config.yaml
vocab_size: 1024
rope_base: 1860.0
init_std_o: 0.00657
lr: 0.00958
MLP neurons of a small language model. Each row is named by its layer, matrix (gate and up: input weights) and neuron, and shows model dimensions 0-191. Each number is 128 + 24 x the weight over its row's rms, rounded and kept within 0 to 255. Numbers have three digits each. A neuron's up and down rows have the sign that makes its largest values positive.
After each neuron's rows, "fires after" lists the tokens most often just before its 100 highest values on Wikipedia text that the model never trained on; "fires in" lists the words (lower case) most often at its 100 highest values on Wikipedia text that the model never trained on.

L5.gate159:109105115103127121067124144139121100170119123166139139118146111114166165129134104124146160171100139130160127128147097147087137145135110136097099107165124140103108124130108154150110139118120127158110120084152119105140085141136114133088081117096106090117118115116128143134105196143133171079114164173175131116162144127132180139127121145143168107140127147127138138149157144099118093187089108113135102129109152101133164132124142126140131130103105147160090182166150083122107121096110145103100133132105147129154142119129104123123119061161164146097113126092146098131135126102118126131
L5.up159:109115158127155159122114076163133098108136095129189135159112160142116111131086146087126111120119120138126116137122122135151074120133068148112111131128138136112126111167126104147142109137127125129151172147158120157134144126153139105110138139170130114110128098153129129134117154094111095115146093135139127145121086144127120149129124133134120130162149124122137139155140161160174143122128144089154122118125140133123141119158147185119088150136120114125121165094146178110191107066114155108116137111118146134107117112148067140184210103105132131125167100159118116094097125075105120118
fires after: "01", "98", "in", " bu", "00"
fires in: "2015", "2016", "2011", "2014", "1985", "2012"

L3.gate252:092105110093137134163124126093138137082150089127139125115107120100148104072174121153110094136129088103141159126172163127160150127097120139123132117126155115137121139089120155117129165114152166144142123165160121124118138143124113135185112134132125139107144083179109109109143086191134135157068136128103123084144093109102113101131137109134155159081145129157147158140141125185131159118124107136127130165151139154155110137137137134160175141106107091113146154101138130120128150104117142149100129185108133135126152127111118139106126070177132095123121133129105143118094117085112115110
L3.up252:085110145084151138171095097128142138102156102131122126090102159138150088070156106124110126151170136143161117106162150160186164135111130079111115148116143114149120133103122109110118118117131138138125151117149169172150137097106136167167142146156111146110125099185136119084123080110162136142107141114055092067124134141139130140120138143131134171102165130181131164143140127134158145101141121123130124152129124125159121131093115124140138145091130111127166153097151115118144142111116133102111127167110126144147161094101128143111118090173138100156132120153127123089134129117110130096
fires after: "2", "1"
fires in: "2019", "2010", "2012", "2011", "2013", "2017"

L6.gate207:158140123112133127117113117112135140120144129162120115129134153091125138126115142131140151126176108123158124119143156136132135105151106128176117108129216127141132098164119192144146118164176168107108135116124119128143121132154141137129093148122131138141152142142169101120128104133123135090135127113101102123166092149128140118133129132121067141112160169166157183091115122103129078154145110141118172177098127108166110137097130103116113133138126123148104150133130059168139135089122088126115124159104105124167141067149118133073128133127092105101137121139153166116112168123103096123
L6.up207:134150154131153158140142142128136125101132130125130086119151115112144109084114112157158141129198154143141104119153119120087193135131130150155133114123156090171106120117137146104139122154186107168137150144163139150116133147148123112108130143108104146112157089135143119085126082163126125109124132124162120115101100129171163137136141103172146139119145124116108176151119062119155147167121126133137104171091174112135131163139123113135156135158116174144131149133080114133145095091083165133149104140103139091139141102094150114155144126143144123134164101094157173149129162130152137121
fires after: " includ", "ing", "il", "ri", "ed", " found"
fires in: "including", "to", "included", "built", "include", "married"

L5.gate163:118124125148165172110181093126152114144124109162126086120105132141142100119150140156161104116172147122114149183151138158121124139124123157097208102104111118135132092175110145078147123140162101106148142106120076146108142144152136118121165133077127178154113143129133090128126112200139118111152137127137151143145128092117185164139157117114090122099147138182139182105131116149154111155206142132114132099108132130123113105145133106110155151138140147120132152129085126119113138132129142128126120125139153137131120144131150149142114148115114151129144141101175106118136123123141130088
L5.up163:150145108122105128125123118158159101146127103148146122117069091126144140133145143111155148139117116110159127140167175180108096096097126124125093106143138101140131105126148144120140116169098126171113121118109106118120105107142114084167099138156150121114129107139139130141161122206158139164130138115181115165102119076116098160135123129130097124165112108128100120089131131157080102135063115159107167095141096143104142068138078114112120136124146148115134107163133136144128123132147130108155152120113152112127145130130136108145123072169130125156146129082144106143170157147119095138
fires after: ".", " G"
fires in: "the", "germany", "german", "these", "they"

L6.gate416:107153098119165104118117114103132121139109148145155127130159104138124131145145153110150144140114160135134136114128149131176179141134137152160208138105164139130086116104116093130121144171170122113141109089166132149088112133122159115133127140165162154107158096118126131120173130118164119091133102130148132145141080149117150121122110123137147180141098120159138103089120130077123084165117077124135099130144119133135157081121116119122106145112151111131127134133120106108163159129116151138167151145151131123109125167111111112138103134101144121150145161132142014144143149152134127106
L6.up416:115145160141075112138122116153100116124130116155141141140154082147110098118087121125136139135073101159125104135080106147087104133107168118192140147058155147147142138163107144106102103097126141138097088109104115134112115165145122129159172107104108135134128151119141133115147125175171115117112134146165113121130116127093171123093144099121128108095097114079184157110128134148116132104165102109126108133139100158165110088140182095117108130113115075093109105127147126160121137129156113119137120148157138144166154160140154116088144124125129108126114094115160136154120109107125123122
fires after: " s", " the", " N", " al", " n", " e"
fires in: "south", "north", "east", "along", "other", "southwest"

L3.gate278:077144118133122107146120157120143107129127087114115141124130166147125123131116129117134086095104140128103135142109104163108172124134158139141110173157090134149123152100115113083111148195139157107177117103138131140184100125114145150113177120121117125137161085172103139136126172131130139125127128111110104142133124127147159140128112105135103174122123107088104123185118120134111107158172170125144158082155108139134143086136123137138141157105109112105128126128142143177123125142120142121117163157120144114124078176124147125133106109153094105163111092172140129064106102127116116190
L3.up278:129118149110122163118121149103125114116173152119135088121121138088125099158176137088113117113137152097117122126092094170132113134145149143136116124116107110120142142138114092065169118178123132131124121113102129152111122145108119142134114100154128151085124139150111100167156144138109106148183174119139121142123121133085154045098144117126112115113114148135094123141151126151100134106147103099113124141119143134166113102162112133117162110121062094110078113103124153115129156132106082101135110152090161136142143154133153144091120117122088124137089142129132140122186064116137117094
fires after: " ", "ot", " med", "urn"
fires in: "total", "40", "end", "medal", "medalist", "90"

L2.gate430:143142130126130087110141142090097174132148134144127109170129131131132145176127117120128120168110125159144142167127150166136117141145129143093126103118134095167111136091116127124100120116110095131127126121129139145118142142164107118157158118096088100111118105144126145048146146099125122119145146108129135140121067119111111132079114142175130109150080143114126169151107108115112135140132121114151120129175161148162101127153131160155130087139094163124139140094208134086134156118137144105118073118092112129107081115120065108157105157140122150133165138144114111103152112088108126147
L2.up430:123164095120121099123170131098119159133146130151137110152134156150094143153128132139160131138117119132129136150127125158148143109160105184110127106100112094149094134075118103099098132136101133112134182147147174153116143156141107121118176123068086103116120129129131128063123144117122120119129143142140127127142088115086104136075126127185089122124120142106111176143128084107127103115109123138152139123159169153165111145149138167139151102120102142173160119111194135093153143131137135106118100090126121110147089131140081114154094138138079147139115137140142132122105118077117123109
fires after: "00", "98", "99", "97", "95", "02"
fires in: "2008", "1998", "1988", "1990", "1978", "2020"

L6.gate202:124078104067148123107080122127100100107115146097137123143129145156079120127119120134097067075045150153151154171134127100160120116128132134096127137104139162103182157083136072126117132139124122104103116100105139126096143122148160108134155117131133135153086156141169184114096137112156158137125143151135120117133130117147144142109108111119090103122129108120130122108094122116107144151116136121104102066136109130132141119139151132119079122161141130161170127122129126101107110136117119139128126116155140130120130063136114125138100167113129116155113125149159091116114077132133133081
L6.up202:099111107150126135096089114163107057146159127127112127129132113121110139147113146133103108118081169159169131150117136160112112113115157123109103112121117151097169143088164119092103149091135127099136086091117127120107115113139143107131166098136166103138125158139153180159098165095132171142123154164119130114140132132186160148124155094106114147126159158091137109110143140118107125122098139127097122095126114102122149112106149135141114109139113111145124153133168089122080153118152144142136122117140163153145126109117140141118098148124158106149147124134187098153153118115043126088
fires after: ".", "ig", "ition", " of"
fires in: "the", "original", "their", "traditional"

L10.gate434:122099134163126147108133138122124137097142136147111135095134120094117167111113157132169166111134123146170155131131174135106150104124104125143153138091135117125132123142102150146144141092127135095119106073138092094137118104118126132143120129124067129139121132085139135136170132138118115150108116136082116107147126161159145129150134126084111126152120144123123114139089083158159123142139105084150114124119125127136142140116143080113142122178145154133110150173133093142118154148104095127127152154169108091196113113153152144160119113177114158173090122149206082147131153139066135144
L10.up434:155131131191161138116152193137143177160106133149174136133119141152163149157144129106115126131138143158087132104107127133089146081065111167144111130126134122108111096162135136108105128115118112110152115135132143127138086146124050125148122150121105097134143133153161137137191158147101140114116132110087159122143121141119153131178125114111138113104133118126153144118135100141170147121106146136114124142150158144140138125148145090152139145163107092144120096129195103119140087064124113139111123127168150101152087134093146117123145158107130114144138118111186124139141130139150151143
fires after: ",", " s", "th", " ", " wh"
fires in: "but", "although", "so", "if", "and", "what"

L3.gate189:140108147126119123101137123110078118151148136109127108133083155101157130149147095156118129153137110106112123092139108130147148096118124120110158114127130129139094139140135140103158142158141110109101146124127153158082136156138180120147138128145108132105151134109162136121175102119128097156128109100137137119175130145107098140126165165107121076130105144158138136125163071154134126103087128091134090159141139109076111126069119127113065131138134142158155146141146110146144116103115151107084107111139147075171116122105106099118025119143154158126147116123121095109141146143109151124
L3.up189:126147164158121122145113096144158132116139148147135127114089134111126122142129145090109136080134071087137129084115155163159134119109114117140107140132148154137120138119167119067093134113144106104098127108111140132095108139124189138119118158143150130147145120115115148133129136134102102125142157116149152107142095141111110133080110147149177117152114113109120170101057120150119096120123147112090119090125093111117130138136144141136120123120115097157119153165161105108166170136117155092094133116114134092136175126119086095154088181144093147092146098156150093130090168124108169149
fires after: " in", " In", "In", " during"
fires in: "the", "that", "trade"

L3.gate379:139156129123152124123135137126146118125087127120139113103122146104143127101091132111122131121141112128158103135139051172127142157120150117138150126128114123114095148124155171126134113131111139163088143159137166111119115093164103118135156117098133090115124114147137145119108129133099127093149105146133105135111136126101151115140126168156084071130130119114138139156164125128070139139117128145156137086152154160129094137148068127184137081160137133127144130125144171099145187072128126149133104162113112095148111138144093163098096125110143124118086154086133053127137102081135116153
L3.up379:114129144144130129097162146119120129147080139101191113110125158133156132140136120099122150134152105108134115137148120130122117155129156097095143144100124135137108151120158114129085119136157137158118167125122083099127144112099147107149149099133120110141136155083170127132115112127118116134190117157136127166116125149141139111093154156157125083173125078079171132154130141156146105162131120120112131114144116149138134156167148151198134109137141156114139106093109135060166176151147159141124082186134080122133097149145109118128115127150130118132117133127122084102102106135161138181
fires after: "00", "01", "02", " H", "98", "99"
fires in: "2006", "house", "2026", "2016", "1986", "2007"

L5.gate194:140151145125115112106163137077122113115125137131167115134122066114142097103098160132132125093134074134143152101112129132139149125121163141154134141112119158079110134079153135091157088160142114097080111137114141125100151162103140169160128145121111144136095106124092119153145148137119139116095134165142100192135130092100155135136161175126148110113127137141168140120126145113086154166153114123128097173141128134144136138158111117129099130095122128124107198097086118114182150125094159112126143120112184160120133163120111147140154167153138127148163101114126116133121144094110150108
L5.up194:142143127156151112135135097116137137134140141115124152153139124153123097131159133133124130105103118131107125163117121119112150117139178154100143113102131123137116127120139066176128162141152109172158121120152096107152086152139132145107154122190136095131155118120118146126098074169111149063139123116123112130108138154137146135056112112083143177106113117104164128130089169112127119176101067124132110160121101131161124141127127127127080154123132132094107134115137112123160140145092142123101180148106103163098074190173147106130118120138142164146123125124135107130103114102120128111
fires after: " N", " s", " n", "/", " the"
fires in: "south", "north", "s", "southwest", "nsv", "companies"

L7.gate131:146095081131133165124169128130116137133124144096124122103095119118132142122147115133142136112138142154137089115164121149133115126151104112118135111089161102166133150117124137164145126152150135116096124079144141097121084128094130180131118143185099133111123152168155118112141107139141129140146165126083117086151129145168107140136099121178122054136119147189123107128133148120151104105084122172148099120124149110133153118135105095076123113105109143092114135086108127139137122105094155115093148143108135108129125155091119123111094193169145070127144149155142134097102133158099109131
L7.up131:117062105128112127131094124105118149096123119108117154087106109115133084133089155148144120129112080149169142068120145138120130143132128085128162097139117162122098154160154108143145106111142118093099114153114169100151107087131153164101137124152131100142098121093145145148142099124131185147177169126100127120126164088145159120127175131168134119146143148110143121124139137130101127139101150151159115142126118161166118102139100157118108143126122100121162082138137131154129156107095139161106119161102143134088101140125178121103094137106164110126089121128197109129121124143110103118
fires after: "2", "1"
fires in: "2019", "2012", "2013", "2011", "2018", "2014"

L2.gate127:121112113146151124151165155099100171118128136127144143151088131098084146127139127121137127145138109110147176085139157129150129152110128154149138132126130123162100090115101114139136162160154141104136141158133116131136166134090128073114145084104184113123112125113103108141146123133119121135117103096112099100113109116123098130110095140174093107097129119125127072142130106119123123116138107127101079140169171113108069165116124149153161082143126088109098136109156180114131156093123108081088099145092159117147130136114117111093122122087147116155123127133167116186115135158165103134
L2.up127:134113136080110141152136126140108099161086132139143157124142087106101145122173147123117156165148187119121095144123092097110117136136097092117150145140079120180161144168151133132156091164135120108093091132125144118110121145099132120116098107161143128136099125145133167181132140148105129131162164125152140139108150099111151128174085119129106091145111092101124112147107117126100119145182135156118126130120125127147154125149138113147113162168118111142102094108133155097117154111139188144068098157134155175101116132142085151147158141145143148133119107125153101123161121170144146149
fires after: "01", "00", "02", "99"
fires in: "2019", "2009", "2016", "2026", "2006", "1999"

L3.gate389:146146176103084154114124136121107127168143155131116085143117131152145143106183139097141066144118192126142152113099126159167095126116162121172114167139137118118108128118140100085075137107143125099156129133120112097119090124147115122152128140150155126138116064138161163105114133131140138120131105118141097150115121105123099153119150173137143101159111106125128134151106127127170142153110135109109114130160094097097124115086155150158150135106104125144143113161149109130066129162141154131094160145096148139140125123167138107099157128105123071138125124181122102136121112154104105088
L3.up389:130123189122131119145137158077097123166084148102128090115135176140135117137101093115126111139097185152153131119109146121131079139114113199163127141126160121162119120126154125131142129123074121108130105084119126144099146118136146141127100130098135170115094149129136179117141171112137124162164129106174128112113098141129114171049137115143084139154136107169147106130153118131118112144116163125133141115102150132140140121133118167125136135151150175109085140138132119134099135098111130142109126153103086149158092119123142111123149161083136109117141134117161115138175135111146081121
fires after: "4", "6", "5", "3", "8", "7"
fires in: "41", "42", "32", "62", "52", "81"

L2.gate196:093145128111138123115118136157143124112106142144158114125137138099107116134113086118153171109145148091154109118111129103178153110130117122130099096117142120172125104079142120104122094160104146111135145179145100174145164076095109107095148109136142129121127089096077148116135151130129077161130121108126146168136150127142169133135146139104136120058142112132144130099088179106125096169124143091098124108104143105110106106147108154120127131161125137151150141110174144119089144065115180122127111122126134094095114108120114173118128147135102148161162117139112136136147127111074123152
L2.up196:137142127119166132125089142122135087125122126100118099129107148130149074141102129120086160159117155128138126137146151112154098128131103155119129140117148168090101135124176136126141115096106130151178096107114086147135142110146123153110118080123094124120132109150095148178122099129155111153094137154144121122129124112123070094154135155149128126124104132107166161132105090088170125084074130139114155153137133125148162137067107091073137158114061143141144116094131140163128126165170123159125148134146119137106102151110161172122114124149134116114118132140155154127104070128111120146
fires after: " on", ",", " where", "rough", " over"
fires in: "the", "then"

L6.gate83:131121143133119095156065120107125135115126119081148154106150095098103120130098164134098123127186125121135114142130170124106138144103140153165170173125153126098133079135124098133128131106188126154164092146113145135143145167134154108103117128145141084149137102175114128111146110117167155073132091127125100121144137122130123148148076109213144146123171148147109119068135129134136112102117115161122117148139107153129120105146117118136152168175085149107121132142128146135100145133114130175149118154141124115129142173126145109123162137091131147124106137136158135163081148129147115133
L6.up83:121159159137121134105114125111135132161125090122128131129139135117136123138127152135142130120167131178156108101122093175093110123130134177116152127126167103141151113142139138136110158124142152126102186152123137083095085121173124123108102102195139134125097113119125134099140126125164156085146139125166186129112151147191115111134162119119150159074139141128106160131161115142090160097124138188134152146143132150141155089142122091129110143127141155122098118081125080130128127167091112138170114139118160128153147132118116094165107131154163120096102141125118150127125100144132072129
fires after: " includ", "uch", " again", "s", "e"
fires in: "including", "as", "of", "include", "included", "against"

L2.gate310:123124117087086065151120138108130154153127121149137113145117121133113172116151155165102134152128102123109148101118167117109126141131128127146148124140128130073152111148148133146132102084138120120113109050050102099104098150103181110199128094117141153132119149091127123099130091105135160141128121126176147135118141162091174122108100113177115150144144134139125097129143123130116139130088112100131109110155082148152147123132124097121139139125135115143132143116141071130156153170122116126183122111115154135110129150181151138105140088161139107140124114134143137167114135158141118125
L2.up310:191126130120123118148098119106122114136158127154137150112113145111117172134156104135125139143130123106133156132108157109167129199142151148134115162116155161077123118119104124150141106127115135120123140091101101139105103142154143152144108143148167171155148179127127098128102099117134131115132109133163073088131114085145170101115131105123152186085149130140161132092180099124156073133134099092132131055092118120146121121119140110149128101133153079131121140134122086144136149137133118122121107114176147156143115098150159148148156138163100122132129135156137082094129154114135139147
fires after: "ear", "ol", " play", "ir", "u", "form"
fires in: "poland", "appearances", "continued", "played", "inspired", "performed"

L2.gate85:133134105162142131130148095140093152149135115144118156138115133142148115106096123162108171111113139164105103125092073158098163119148124126127154125125130173126128137105136147110100109123141159126089155158136136128158119129191117151162125131096082112147086137149157128118103125148161165122100114168128117138142123146106114107198109142095134105163134100133163165151158136131131121125117110126158079137188083104082094127093113124145127128108183129127124169131127149116111162086149111141065119137096120120129164134128092123157151114099152127138139143114120096157148116112129152084
L2.up85:156139106102131128130094190130085148154132139153142139107100148086080133083164109094157130123144106126150174135124126160159108136123132166140119153119090121141121122165121131118082188109127152121101109121144142121127117122150123128149093154120145157075120126138145126130132130101111111110164141107126142097130117075149124132140138120128164114148154131165125098123089141133161154134159114117150137124110154117145181094125124124127108141172146146205143161116118142142079116111129135105100105135156155116103179127155064195128077117099120135128149140133130125126129111121088115115
fires after: " s", " Re", "v", "ar", " S", " e"
fires in: "some", "various", "six", "released", "previous"

L3.gate162:141120163170116126118177172116117142114141143152131111141090101093152099149138120068089118160147150142121119107146112182107138173119125144103096126109090144150168184123133099148120097097116129130153141101111156126105117141163104144093123128063101127141131112157121094087108162154155134115114129111144159120156121127122120135147136149177097120133111173146146127116128116164116154098118138110122132123160122068155159167170130116120137131124151117132134129114119131119116118130143108126087161149155156089123115125102055145081171112114123147169156130119129126169120143120097123106
L3.up162:127118132132129194133169082143146106120154132138138146144091107126153115155120107102125135132117119097142151125122115168160115127122122120133107129135110153111124184100171138103135123143071131152132134145141119136122138130152097152122114130126103127180119138122089119210121124127131126083120145122171110130139125111147105119107084104116116115138095106090111125099136099103058123165158125166156137177162109147114081094136143108125179081167101113124115129134120161125144127155147130100105159178163103135172117133098108149149140089155147138115118119141111097125149104113125144081
fires after: "02", "00", "99", "97", " f", "rans"
fires in: "2023", "2003", "1973", "1993", "2013", "1983"

L5.gate113:089128118159090125139140105159131154143142081103136122100168139155148115151169138136200118139135145120082156148120137120124148131089074137135156100104147136123123126173164131147157123172127145109124108158069143085152180117100122126115163144151115090094102098128170093134123123139185125115094098156112087116130146083165155116102135104137102140108130158145094128162135118133168147119115112147099143140143143171148175109105117149139145127164105155120153140134119139133136119089125138114128093118128137109154121123151121127135155084159142107151114113122143109101108116124164080119
L5.up113:143127130135108097146130106130114146128134124145141056129159127155148109154114147117137135084141091158134107143179125077157132093135139087184115173121132150136117097115180112151159122135175132133166161123185137162113165124111151108133124102122149146124125127115173116101104161124184114119173127112156092117141156144183189125123142111138121101112151136146118172148168111114148089149095093139128114155106138120113136100116121146138137162124130091118151163120146113109162124131113147124100120140177121142119133175135139135087132127129128058129110127095115135125137141122133122107
fires after: " ", "-", "ent", "ar"
fires in: "20", "21", "18", "22", "large"

L2.gate73:151111115141143130136156133139147157157101109093099108081107120137162136179153133118119148137137101107148090140116145116075091141111158107096170079152118131142166109168156114130083094106095136181108127104128104126118170130135141111111138115132116137165109094142098115094140140161119175121126128142118148145153062141132103120116120093121129130135172087106112108101135109138133130126113150095118111101161132125111144143089074186108116093136143136134123122104130114126154105103139154119096131139157147126157135088117120172163134148188161134177124131120085141154148115098118138127
L2.up73:146137173124114102112124142164093160129120153159111141112157091089101105103117156124137104163146109108136166117145149117126135115161080101178142140115130177117103135137143123151159140124137115142108157091106143114134075118132162125137092189095141138110137136083133114096134146134112127089137120127150059139088138127127120096118119149141116124078119121141114132140129110146137107097131096126172116160122121131120154139168139160111149084108072107161122151158120157140077158165106150097112139117113113110126085159167083090144142150117109142103100115140170114110139109159125102115
fires after: " f", "01", "9", "99", "F", " F"
fires in: "football", "2019", "footballer", "1999", "1920", "1930"

L3.gate115:111117141118120148157118103129140171123100101106129151158116119155092168162095154157143114105162108138127164132162101165120130130127153111135178132116164153156136157149145131095136119076147139072103161133152106092120122115176132177112119101120115163165124099142086174129134177097133167136154114117107189087179132152127147157144119114152147111142102109121177142142156137109115142123141156117149096109114108146098158118136139092117132110159139127081131140126131167147156119112137181160132150092164082101119135133124113125132111132145128158135166137132114120098137143094137118129
L3.up115:088157144133151104141085126121129117178115149114123117107165154141078139124132175104118180124156133128142124158086161140149147142099120138128129129108122160128105114145139165112116180083127123139108122111138079145127136103151148161117129131167151106124133114112149132177145149103103157151082146112153128117130122152106122061136123143091094082153090123101112162121079136141120165114131152196100101123128122130129140145106148141137152135110119131074109146106120111121127133122152117159111172140119171115127103140157109130083095165061171111136119111123120147124146145135143121160
fires after: ",", " E", " T"
fires in: "the", "emery", "there"

L2.gate154:180128135152132141131123096160155085112103056128137139139123128114124148124081117162114102108124143105162141108132163143153125119118106125160129177130171100103131108178144135085102154120118117123145112176126140105087128137101143139126111142126141153140101112107121140120110097103119125151136119128116082105143093106121114108090137134117147144119090091125156132135119160192155086131128111136141091132163140123123092137088112095141149093090148177065122179137116107099114151116153133158094145123170157154116105119116125117188131137142137096137167136161120087138108124123101121120
L2.up154:135120135173156147089145109153151118113117087123104100132152104089108144118119103146098088053142087112136112083177146143151151132087115106141123152087174114111148116160120144097091127112085149133111125148125168110121117168111109156165127152121089146123108096148113172125111076093117127079117113139107097101136138113119109136105147140093158159147122110109125121109151150157147096144165096127113119126136155128112149159130130096141131110102141148073116133109118129115147142133152134160114098155177149161137079082134131127149161162112144133132147136171108114121127126121103097131
fires after: ","
fires in: "but", "where", "when", "and"

L2.gate146:109159151134169135070090075097134089137130149074145126129189118155124132122107103127115142125097147170117103115119121173143182139110146100154127093135095159144135120122122163160074161128147138107128140149135145167097167136152133107116114094108142154109112144136152147110130144088122126127127127135155118109132150114164139112125130134117129130096111138135141118100110104154151145102118105162124105131063144102092142109071132129110122161148118148134135158123139109087096115150122141146128140127149137136125121110069153134131150190170124146172137135133174120092140126118078171127
L2.up146:137133143142147154111063137109149115128152113087143121099148125133073124127125114157124146132114130165156121112159132188132120102124130076136120146124113133133146115150122205116154154109167104136155095163150185149105144124117129118104099137110111154136104106098174133092118145121166180145157130119127130136102103145137091121125110117111117122139124165099109116116140133129122142104093084152133098120094103114113129104101114100117135149137093112166162138137146134040077129152142101114104152145130158096142114132094153091139148160168120124139149147112155169136116125106103132149
fires after: "."
fires in: "the", "their", "they", "there", "these"

L2.gate373:108143160114141095142086157113150138110106146149128104178100162135154141117124160151125133131179136146118159069114090107153129151158159130125116141121174131101162122100139118107131142094144114135133127169132149131135108105161125122154139113105123161119141114113102122125088105132122137143146081121124114124144073095124104149084078149143166118154132108146150148150117127127100147150125125143111179115185104117061121104119141175102136096142158102105135156107150119148105145131151142098113103182115111164089171136097146179128153123131114144147159143109090128134155145165137152115
L2.up373:115107111132122132120169136107129099166128131122169146138101123164150119147133138127153137148114122096145133174152101129174157153124115114138114110120132139079157117137085057087128095135120171163161108098123113094091127111131099156126133176079132120155132134137121112132103118111128163144134147118156113112089124149125153081105137150111140133128144141119109177114114153096129134115089090151186115148140079111132111117134111146097091155127102107118138138104193141118162106127164124157073162128175125133111098125120127148097126119138137129158105127157103092150080125151090134150
fires after: " A", "A", " V"
fires in: "as", "according", "association", "assembly", "asian", "at"

L7.gate2:148138136118150094144121139143115086135112147120095115149124151139109134129093110103098131127104129087093119131114134102088196109109098105126102087131119122130122068122116121090116100129135100114138115123088114129097101167127170159126156150145086106108136160158121154103112173172146106099112134106115182138161110117111111112154159159126084123120123153120128100127124150100114128150102135104128138176098090121183144158119121165113131135124158115147122125078141132198127149139132115137143110124134136086175127128123160119097128152154106138136147163144156118127123204135110095113
L7.up2:107173117142140120123117109104078169155079135148145122132121130085097105135152133132119098123094121134123155137150114147135115096119120122086088134143122128124090160147111113107126143094125142154127148115163108109099160140142106138102168119135127118155131164142104138158125109129060089138128104158163134132083133115127090161120119098128145137125152111133135181116152170126107076138122145195119075143083094141125138105170143159127101114133155107106144148132095133147158120111107132149182127165109106152187101116115127195155162138112132134120132105129165102113131116115123120115
fires after: ",", " p", " in", " In", "In", " n"
fires in: "which", "international", "who", "piano"

L2.gate184:118167099158152141128153168120162149131104127092145086158121138167136108139129167179138118114131133152158119104112199133108097137125150125104164116110104141126127144104141091159121128164152089137153117138119141157127138078141176082112153148116127100107088120133106178173153126118151143146106108107109140101140061149120158176116137103143112162124117107152125121109169123168128110075109153151124158170163132123144138131130115115133154131099104142121075126116135094131130095146135133091125136134117106087127169138180148143130117120125117107151163151120116161110091109124106116124
L2.up184:153107130104134116183128130112108125154124149132144219129157111166125115117106091093125133130139110085147157148128130151154124146127138131141088147101088118093145102134115149088156126097131145151140132080079137147153116167157109153143135134123111143117133118123103104119129118139114149095178134135158099174180190132147101115139125135174162095102162156117160130169136148174084149125129170150120145115127143126119177135104117140113112118163135115142117077119151129166151156133140102101151119095116145196119138119110142152148133147108137131133096124140117106127122114131095104130
fires after: " f", " F"
fires in: "football", "four", "footballer", "three", "five", "fellow"

L3.gate318:131141121116144128137102077142128116140133135158163114135062131124168140158072133123073148162167137152113104152108137106148115118124089188106102167145143130126143119099138140129150112116128158123124132097164131172131132137126129157077122148131098146154110096135108102143147141099135132129104163129145139120156069102123103092130109136156124127106141126133117077133142120147131117106130128037146170131136101121124112128176125127138130072104101118109122094128157082151185111117108076107118148169118156127154118148117128143140127105137152140134119119128079152120127119146177117125
L3.up318:146134114153141112113198130120114155109141099107200128134129135119137160142131112129102093131145088136118138120149172135123110109158166099144150137161106117099077136163132120114104131129149115115137118117138130173136129086141154160121163157139127113144141130141132095133127149185129125144107130141164159144143123165122122141117158137078129141121140129130160155064119168139116062076101092161117128115115125161164180113104134146111157166155119104115140154113162113151116142143170147136105117127114107059166128131154081150128155144137123106119122136143129119106131134116124133070
fires after: " f", " F", "F"
fires in: "football", "first", "footballer", "food", "featured", "features"